From a checkpoint of a small transformer trained on Wikipedia: vocabulary 8192, a variant of Muon for these matrices.
MLP neurons of a small language model. Each row is named by its layer, matrix (gate and up: input weights) and neuron, and shows model dimensions 208-271. Each number is 128 + 24 x the weight over its row's rms, rounded and kept within 0 to 255. A neuron's up and down rows have the sign that makes its largest values positive.
A block is one neuron, or neurons of one layer that tend to fire together. After each block is what it responds to, as a language model described it from the Wikipedia text at the highest values.

L7.gate81 [114 122 105 152  99 181 115 134  96 126 124 146 114 116 129 144 120 184 173 127 104 108 115 119 131 129 126 126 115 148 110 104 128 144 168 106 128  76 125 110 134 131 100 124  62 124 113 140 122  81 155 149 157 126 115 145 121 131 130  87 110 163 117  96]
L7.up81 [119 136 104 143 134 132 100 114 130 125 133 113  98 135 154 149 125 154 143 128  93 132  87 162 103 100 108 145 124 112  92 122 111 144 118 120 155 132 135 144 127 143 162 172 102 181 132 133 126  99 163 108  96 110  72 103 140 152  83 186  82 105 153  91]
L7.gate178 [143  53 134 101 105 121 120 124 128 128 162  87 118  86  95 110  97 149 156 133 115  98  96 121 152  82 139 158 134 108 139 150 144 139 144 149 102 133 131 135 118 148 138 111 148 129 120 135  87 119 115 110 145 126  91 135 126 107 151 161 174 107 111 136]
L7.up178 [100 133 128 143 133 161 135 154 118 126 190 136 115  87 115 133 152 205 132 122 160 125 150 143 120 145 115 131 123 143 148 101 106  79 125 138 108 123 165 117 150 122 131 146  90 162 152 161  83 101 121 152 102 105 122 117 126 181 111 119 137 134 117  91]
L7.gate198 [133 122 128  91 119 160 101 155 150  99 106 114 115  90 135 115 166 122 117  87 131 169 147 104 101 129 129 153 102 142 149  97  82 147 108 137 106 148 126 163 139 108 132 147 105 129 118  97 125 139 144 121 119 143 123 139 151 149 135 168 128 126 130 110]
L7.up198 [121  97 119  91 149 151 137 126 158 102 107 138 144 121 144 104 166 156 102 115  91 141 157 104 107 131 107 106  98  96 133 105  75 159 102 172 152 125 110 125 125 127 136 116 141 130  79 145 130  78 185  73 147 130 130 137 136 109  85 171 124 111 172 104]
L7.gate199 [146 143 112 142 108 125 104 122 104  84  99 125 124 130 111 174 156 127 171 148 139  90 114  87 140 130 123 145 134 115  86 138 175  79 126 149 119  98 144 154 122  91 136 159 115 145 106  89 142 120 144 174 155 123 161 119 114 105 136 157 130 104 110 131]
L7.up199 [154 117 144 138 121 135 134 117 112 131 129 143  80 128  98 155  97  97 156  62 124 130 190 137 167 118 140 163 126 151 172 144 194 108 145 147 159 126 106 103 164 146 149 129 118 147  91 104 169 119 156 147 126 103 143 124 166 168  99  60 112 137  98 136]
L7.gate247 [108 131 116 120 134  87 118 129 133 106 124 115 158 151  98 169 131 137 153 130 151  94 174 131 142 152 102 125 139 145 127 118 128 128 148 129 140  98 133 129 121 135 129 138 106 115 120 141  62 124 100 121 140 113 140 159 160 117 138  98 115  87  91 159]
L7.up247 [126 135 126 122 107 103 162 107 184 101  70 123 108 149 126 139 138 144 158 123 151 114 120 106 148  97 159 137 119 142 117  88 118 172 110  96 123 123 149 197 117 114 120 172 104 117 111 162 144  93 114 140 118 134 212 128 112 123 142 116 128 100 138 109]
L7.gate376 [137 164 144 139 113 130 120 133 121 102 128 157 102 134 106 174 151 125 110 109 115 115 133 118 143 129 121 117 154  80 120 116 145 104 127 139  92 173 128 156 124 101 133 150 172 135 112 156 113 122 163 127 121 162 143 124 111 156 144 147 118 120 123 159]
L7.up376 [154 112 106 120 103 159 121 145 148 141 144 111 111 126 133 117 134 141 143 133 123 101  72 117 108 137 130 143 156 108 162 164 122 127 193 108 140 108 162 109 124 108 121 148 113 104 157 168 133 131 132 114 161 123  73 165  89 139 115 114 139 124 116 130]
L7.gate459 [107  89 135 128 117 101 146 124 102 136 144 130 169 106 125 170  97  95 100 131 139 140 147 105  99 118 149  95 107 127 188 124 143 167 149 157 144 150 107 120 133  78 158 146 134 146 162 199 132 124 137 165 159  80 116 133 155  81 132 141 115 144 142 138]
L7.up459 [125 108 139 100 140 136 129 130 125 151 157 120 131  98 115 131 135 118 160 113 157 159 108 117 125 171 117 132 155 140 126 107 143 126 131 185 162 115 114  98  92 126 153 144 108 148 131 144 138 123 135 146  77 133 128 117 114 113 141  89 107 120  89  76]
L7.gate549 [115  95 156 109  69 168 132 142 123 128 115 116 120 114 111 118 171 141 123 145 143 116 167  63 113 141 119 139 133 153 168  99 162 152 141 135 155  84 148 156 114 120 115 115 148 156 142 141 143 105 161 140 114 111 142 118 147  68 167 124 108 150 113 119]
L7.up549 [113  93 165 115 106 134 122 143  79 104 136 145  90 101 128 135 127 140 101 104 115 110 118 144 108 197 147 161 127 144 137 120  80 117 107 130 119 126 111 108 116  85 136 154 119 149 151 163 137 105 169 110 133 137 136 137 191 123 140 145 172 133 120 158]
Responds to: Final word-piece completing a city, region or country name split into pieces, as in Zan-jan, Laho-re, Bol-ton, Hondura-s, often before a comma or table bar.

L7.gate17 [105 139 160 122  79 125 142 126 125 165 115 132 124 145 122 105  94 102 121 128 128 116 140 126 145 165 172 160 162 101 105 121 145 110 109 130 101 115 139  92 151 157  93 113 121 106 141 151 116 138 145  84 134  79 130 116 144 116  83 129 147 115 120 151]
L7.up17 [143 129 147 155  66 139 144 126 152 131 125 131 158 143 158 170 135 111 123 136 133 103 173 143 136 112 160 130 183 157 142 123 102 101 126  96 110 115 164 112 148 118 153 148  88 151  89 119 122 133 153 128 146  90 140 115 151  77 145 149 150 114 146 173]
L7.gate41 [139 153 146 128  98 120 112 108 123 131 129 145 163 161 105 150 137 114 155 170 109  82 150 118 160 158 139 143 151 169 117 156 126 145 102 155  73 149 149 121 104 136 117 129  95 161 160 113 146 153 192 122 149 126  86 155 167 125 181 138 120 113 111 132]
L7.up41 [112 120 145 122 118 129 109 114 156 104 124 131 140 168 157 143  87 133 140 175 139 156 114 114 134  99 165 120 142 153  75 125 136 112 117 186 157  96 156 133  88 144 114 118 113 171 101 138 103 122 144 158 148 140 137  83 123 182 146 164 100 176 111 142]
L7.gate113 [ 92 129 194 104  84 121 150  99 144 113 155 134 164 120 110 124 120 115 159 155 117 135 110 122 162 145 129 127 115 145 137 140 124 134 123 155 123 103 137  88 117 118 148 141  96 123 116 129 110 134 132 163 172 119 109 174 134 179 135 153 151  94 160 124]
L7.up113 [ 89 126 151 144  83 129 125 122 135 151 169 170 145 155  94 156 148 140 142 146 110 144 105 136 109 108 148 146 125 128 117 101 104 100 142 151 123 112 112  91 116 100 148 148 155 131 120 142 123 150 148 143 147 152  90 113 169 136 147 108 141  89 152 115]
L7.gate118 [ 90 117 140 118 140 147 133  97 118 153  92  65 146 139 112 149 105 116 108 125 101 106 124  80 131 112 161 130 174 148 128 105  93 126 138 158 128  84 128 147 112 107 114 137 140 131 112 152 163 123 135 138 125 142 170 174 149 151  89 116 159  97 131 129]
L7.up118 [162 121 119  98 145 134 144 127 139 165  97 104  89  89  86 110 143 116 136 128  97 126 112 150 115 115  86 142 147 134 124 101  98 101 150 149 140 102 124 114  62  96 109 135 130 113 121 123 152  90 164  91 139 182 117 140 151 132 133  95 120 141 136 118]
L7.gate308 [152 127 174 122 117 123 119 118 162  93 186 134 178 139 132 155 107  69 106 116 160 152 119 137 107 122 109  84 158 105 121 135 146  94 141 151  97 139  95 155 178 113 125 128 137 137 146 114 161 116 139 119 168 122 101 128  95 151 114  97 137 141 131  86]
L7.up308 [ 72 112 118 143 110 120 135 135 110 132 163 116  98 120 134 132 100 139 127  89 141 119 126 102 105 100 141 134 129 131 111 116 144 206  90 135 164 121 132 124 127 107 134 165 161 160 137 171 132 111 107 159 100 115 103 153 110 102 154 122 128 137 152 127]
L7.gate443 [173  94 153 121 137 164  96 135 150 130 110 121 129 146 132 166 128  72 141 104 128 138 151 140 148 158 120 154 107 167 122 149 100 149 111 119 123 110 137  95 154 136  75 138 150 164 125 142 136 113 157 137 141 109 152 110 123 166  82 140  86 101 101 164]
L7.up443 [159 138 144 152 147 119 117 123 151 147 109 109 133 138 106 165  88 103 142 141  95 135 180 144 139  96 101 137 176 110 113 137 119 171 124  86 165 121 151 133 112  73  86 129 121 149 137 124 130 145  75  96 131 128 133 107 140 133 134 100 165 100 129  98]
L7.gate484 [132 151 124 165 101 141 127 157 110 149 148 117 137 114 114 146 117 122  98 121  81 128 109 154 108 175 143 119 132 128 108 125 146 110 158 130 129 116  94 147  96 130 138 128 109  93 149 127 180 129 122 123 129 164 124 140 161 170  85 161 141 138 140 106]
L7.up484 [103 132 131 115 120 129 133 153 127 105  88 121 108 114 154 181 137 118 127  59 141 113 156 107 127 166 123 145 157 136 128 117 124 120 153 103 142 105 187 175 150 151 142 128 113  76 152 118 122 116 134 106 142 108 150 100 160 115 131 104  97 112 166 113]
L7.gate563 [144 120 156 146 116 122 132  90 127 139 100 100 100 152  65 138 125 135 155 126 152  82 121 111 136 139 143 122 164 160 125 134 108 105 146  87 103 124 148  81 124 132 100 140  92  99  85 143 143 104 111 104 112 165 134 144 136  88 141 141 163 122 132 152]
L7.up563 [121 133 133 122  94  93 158 108 128 120 152 147 136 151 166 180  95 149 146 111 118 129 101 126 144 147 187  90 137 102 151 110  96 112 189  92  95  98 130 102 149  68 141  67  63 146  96  82 132 134 137 108 106 115 125 140 112  88 113 115 110 166 163 135]
Responds to: Last word or word-piece right before a closing quote, parenthesis or table bar, mostly the final word of song or episode titles, e.g. "Beside You", "on the Move", "1739–1816)".

L7.gate3 [113 100 132 139  91 117 145 159 128 137 189 111 162 119 129 138 163 120 139 138 140 136 130 140 115 119 129  95 132 124 137 182 135 104 166  95 135 119 139 140 114 160 169  85 116 129 145 149 105 134  85  98 127  98 165 160 138 126 136 126 178 132  82 160]
L7.up3 [122 122 118 128 129  80 151  84 122  95 113  93 158 114 127 165  53 162 100 130  86 142 147 149 141 160 140  79 118 107 139 135 116 128  84 141 109  97 121 106 122 181 175  98 120 132 150 137 122 113 136 149  72  98 114 105 111 164 100 163 158 121 141 122]
L7.gate22 [125 118 115 108 119 125 125 148 169 120 181 122 121 109 142 113 176 134 144 134  92 109 107 139 134 132  99  97 121 133  88 135 115 107 167 134 109  98 110 108 102 136 137 146 126  55 201 150 117 111 167 125 131 107 131 128  95 172 127 129 143 117  94 102]
L7.up22 [118 102  89 150 134 124 155 112 141 116 114 125 114 118 164 132 110  95 108  87 121 145 101 118 172 129 115 125  81 141 135  81 147 107 142 133 104 143 113 147 133 111 126  84  79 124 132  90 167 130 122 154 145 157 170 115  96 144 128 105 103  96  85 133]
L7.gate61 [145 110 138  87 130 142 129 140 113 112  84 155 125 142 100 144 178 130 167 157 140 125 134 154 134 107  99 127 134 108 170 129  79 139 122 138 141  94 152 159  97 136 163 115 118 144 148 166 111  95 148 164 118 128 143 178 144 119 111 155 126  99 156 131]
L7.up61 [155 118 168 126 130 142 142 112  87 165 109 129 148 135 134 133 108 129 146 147 146 143 145 116 108  96 137 125 140 105 115 133 157 103 118 142 146 103 121 102 190 106 144 150 127 123  99 168 153 137 125  86  96  67 115 150 115 151 114 155 141 166 109 113]
L7.gate116 [123 118 163 105  91 119 149 168 113 143 112 159  88 156  94 125 128 164 130 140 157  82 116 125 111 180 152 114 142 125 169 183 142 141 117 112 149 131 137 143 124  96 115 112 126 125 135 101 138  88 117 134 143 103 133 162 130 138  73  81 125 131 140 119]
L7.up116 [159 104 170 108 122 122 157 135 157 111 190 156 115 106 132 175 134  89 103 116 120 108 124 147 146 118 147 169 132 105 128 126  72 105 156 170 127  96 152 127 157 131 160 155 142 118 128 102 195 125 137 136  61 119 135 128 138 156 112  92 134 166 174 122]
L7.gate238 [204 118 119 109 122  95 103  89  86 131 172 134 146 133 128 148 167 125 128  95 120 148 135 158 134  88 140 128 117 101  93 184 169 117 128 176  45 136 179 113 115 161 112 120 149 124 127 130  67 138 177 123 162 134 138 163 120 112 127 107 116 133 162 106]
L7.up238 [172 124 132 117 140 136 152 138 110 147  86 141 108 120 146 117 133 119 129 142 122  87 121 132 124 124 109 121 143 156 122 130 123 122 133 144 137 127 128 106 137 156 159 120 105 102  90 124 123 132  99 118 153 134 141 128 113 112  89 104  58 138 135 128]
L7.gate452 [117 130 128 154 115 127 157 132 103 150 152 148 138 184 131 180 137 122 128 155 129  91 105 119  86 126 155  97 180 162 124 168 137 154 171 137 144  87 141 151 128 146 135 144  95 108 139 118 117 164 117 111 110 148 163 131 120 112 120 172 149 149 110  91]
L7.up452 [138 122 105 138  88 152 129 139  79  81 160 160 112 123 186 145 161 125  91 141 154 109 157 110 120 118 140 108 158 123 126 126 162 175 109 141 124 102 137 110 109  94 122 114 142  96 139  96 105 184 124  84 112 128 173 159 128 125 111 118 124 120 137 139]
L7.gate560 [133  82 180 112 108 124 115 159  98 128  97 143 112 165  80 126 129 117 118 125 155 118 123 137 131 146 116  99 122 112 111 139 131 164 104 107 112 142 133 133 124 126 156 118 143 114 123 135  85 146 150 132 125  92 128 116 134 146 171 150 118 184 127 178]
L7.up560 [ 79 153 128 150 143  91 107 141  91 152 140 119 161 151 106 140 130 107 113 138 138 137 165 122 133 144 139 106 150 147 146 100 151 101 171  55  91 129 120 151 141 154 126 142  94  83 125 146 121 144  57 155  99  96 180  99 124 108 136 124 132 136 106 112]
L7.gate591 [140 111 145 109 108 136 147 159 117  94 106  98 149 134  84  95  88 132 137 129 157 153 126 137 143 153  99 121 139 162  87 172 104 121 144 131 114 186 152 138 108 127 109  94 109 135 112 113 125 150 136 133 161 128 127 147  83 127  99  77 137 153 131 106]
L7.up591 [124 103 121 119  96 107  92 163 154 139 101 163 146 162 119 137 127 131 153 144 146 159 143 154  99  96 107 117 187  98 130 134 166 119 114 138  74 123 155 117 129 159 107 130 104 107 102 115 115 114 119  90 131 116 127 122  88 111 105 147  90 114 159 137]
Responds to: Mainly the minute mark in longitude coordinates (88°30′) and colons in track times (3:06); also capitalized name starts like O, G, Z.

L6.gate20 [139 122 170 129 106 132 121 145 118  96 131 130 130 124 122 126 138  74 122 143 109 155 107 117 165 113 142 145 146 163 157 126 113 126 155 129 141  67 137 175  81 138 130 157  94 115  63 138 174 143 110 125 121 117 131 128 165  96 143 112 104 118 128 166]
L6.up20 [108 100 135 147 146 120 152 135 104 105  85 101  96 106 132 126 131 187 113 152  82 149 135  79 143 115 109 118 109 152 144  87 150 145 115 117 124  98 126 127 137 109 101 147 126 121 115 161 161 121 132 103  86 137 146 150 164 139 104 100 130 122 151 110]
L6.gate92 [ 91 149 146 126  50 100  44 130 177 134 114 146 154 135 151 103 117 133 100 138 184 153  89 159 136 183 115 141 154 180 149 103 131 128 133 128 166 171 152 164 130 134 103 106 130 146 148 141 137  93 145  98 119 126 102 129 144 102 156 140 110 144 139 127]
L6.up92 [149 125 147 124  87 125 153 101  94 111 157 147 108 171  90 123 169  97 112 126  85 116 109 108 133 190 133 102 103 175  98 132 161 151 118  89 126 111 120 156 148 105 124 141 110 121 166  95 116 132  82 143 153 109 135 105  95 122 140 101 114 135 111 151]
L6.gate124 [131 131 142 115 102 116 124 128 140 147 124 112  92 134 140 102 141 113 142 113 127 129  88 100 103 133 158 124  80 127 153 118 142 132 144 134 134 114 146 134 115 117 149 178 133 139 114 144 118 122 138 153 131 177 157 158 129  87 182 136 106 118 151 137]
L6.up124 [143 164 143 109 111  87 133 128 147  95 137 128 132 149  90 171 135 116 135 155 139 142 121 121 132 127  99  98  81 105 115 130 153 117 138 104 142 141 155 178 142 141 115  96 133 139 175 117 135 104 104  94  97 102  99 145  94 118 165 138 138 155 145 156]
L6.gate226 [183 159 105 151 130 118 116  91 132 145 154 150 108 103 130 177 122 103 132 135 102 161  99 118 132 161 107 166 130 158 154 170 107 131 134 112 151 124 127 114 167 120 115 168 133 114 141 170 137  91 134 110  96 135 132 114 113 140 154 110 139 104  69 178]
L6.up226 [105 146 102 141 103 118  78 137 140 107 109 138 115 105 148 116 148  90 149 126 130 135 108  81 148 106 141 167 144 146 150 124 117 108 151 124 138 143 126 164 128 112 118 120  94 125 102 143 151 139 136 107  78 128 147 150 149 100 125 117 135 123 113 124]
L6.gate258 [ 83 145 164 147 150 152 151 166 145  96 113 109 132 129 100 130 155 128 119 139 110 115 109 155  95 102 159 100 103 118 106 130 163 115 171 132 139 184 125 128 142 130 157 106 133 104 110 119 108 123 206 175 134 138 114 108 149 147 117 187  49  67 127 148]
L6.up258 [113 116 117 151  94 117  99 116 122 118 123 120 131 123 122 118 172 125 139 151  98 147 118 155 124 103 171 137 153 117 142 123 130 154 124 158 100 124  68 137 150 115 174 136 100 114 116 156  92 119 108 136 133 165 150 147 142 161 146 180  89 102 161 107]
L6.gate335 [127  59 129  82  61 139 151  89 102 130 129 107 127 116 118 118 131  87 122 108 133 138 169 156 127 119 114 141 101 125 140  96 152 144 128 140 125 151 113  93 131 124 100 116 156 104 125 160 126  92 164  97  75 154 141 176 141 159 168 140 123 150 120 132]
L6.up335 [101 135 157 132 138 165 159 121 106 107 123 111 136 103 109 103 125  80 114 126 109 130 137 129  99 104 103 127 171 101 180 104 127 127 105 187 111 162  81 164 144 119 183 164 159 128 126 122  56 131 121 150 107  96 106 117 130 146 120 114 120  85 123 119]
L6.gate592 [127 101 155 120  98 144 134 128 183 109 147 120  88 129 123 143 169 105 137 160 144 112 112  99 141 120 134 163  98 121 103 102 131 137 142 103 166 113 121 136 123 110 139 143 110 135 102 118  66 124 147 125 120 103 161 136  91 114 130 152 138 108 126 147]
L6.up592 [143 114 127 130 108 135 146 103 116 127 112 125 124  97 183 186 182 104  77 136 172 105 129 124 172 139 129 141 132 148 159 120 131 119 109 183 167  83 119 122 142 136 138 158 109 122 114 146 103  69 148 146 155 118 154 105 129 121 114 124 144 104 106 149]
L6.gate636 [157 129 162 140 104 183  79 130 141 137 109 130 111 118 108  90 170 116  92  91 111 173 136 104 126 153 114 151 139 150 147 129 149 129 161 147 108 130 111 128  87 131 145 128 116  90 162 109 121 110 127 157 145 107 136 157 172 143 163 146 131 126 140 127]
L6.up636 [127 109 155 100 138 124 136 157 127 124 137 152  98 117 156 122 154 113 136 129 111 122 167  77 132 151 167 128 149 158 114 120 148 138 100 117 157 139 147  86 126 141  93 114  85 173 106 110 107 145 132 142 143 132 159  96 147 124  70 111 106 142 126 135]
Responds to: Final word-piece that completes a multi-token place name, often a city in universities, sports teams or birthplaces, e.g. George-town, Leed-s, Fres-no.

L4.gate198 [130 139 165 149 104 161 145 120 133 128 110 128 127 118 115 158 153 141 118 105 119 118 101 119 112  88 184 141 159 197 154 141 104 150 115 148 144 132 129  94 123 111 143 112 105 108 103 129 118 122 115 149 124 133 131 178 114 142 124 144 146 103  88 120]
L4.up198 [143 139 152 117 102 136 136 100 127  89 105 134 111 154 116 169 148 126 110 121 144 118 101 109 131 114 158 144 162 157 159 124 111 118 105 117 101 120 133 113 111 118 127 105 123  98 130 166 120 106 132 135 128 115 122 146 127 143 101 119 148  90  79 129]
Responds to: Tokens partway through multi-word titles of songs, albums, films and books, e.g. Sle-ep in I Like It When You Sleep, Don'-t, The Land We Love.

L4.gate199 [148  51 149 115  96 116 120 129 147 137 168 180 100 117 111 142 180 123 116 141 152 142 163 147 116 127 112 126 118 133 137 122 121 148 147 119 158  74 123 121 119 112 145 149 137 129 115 126 141 113 139 129 103 100 160 103 158 138 165 125 112 144  98 175]
L4.up199 [145 106 104 103 150 125  92 124 151 119 152 172 103 131 120 147 138 124  98 153 144 136 135 133 110 109 122 104 117 153 123 117 140 156 123 132 159  96 130 110 142 130 133 174 138 141 149 147 104 138 127 140 128 116 124  87 145 154 185  97 132 191  79 173]
Responds to: Final tokens completing country names or nationality adjectives, often split word pieces, e.g. Uzbekis-tan, Bulgar-ia, U.S., Nigerian, Congolese.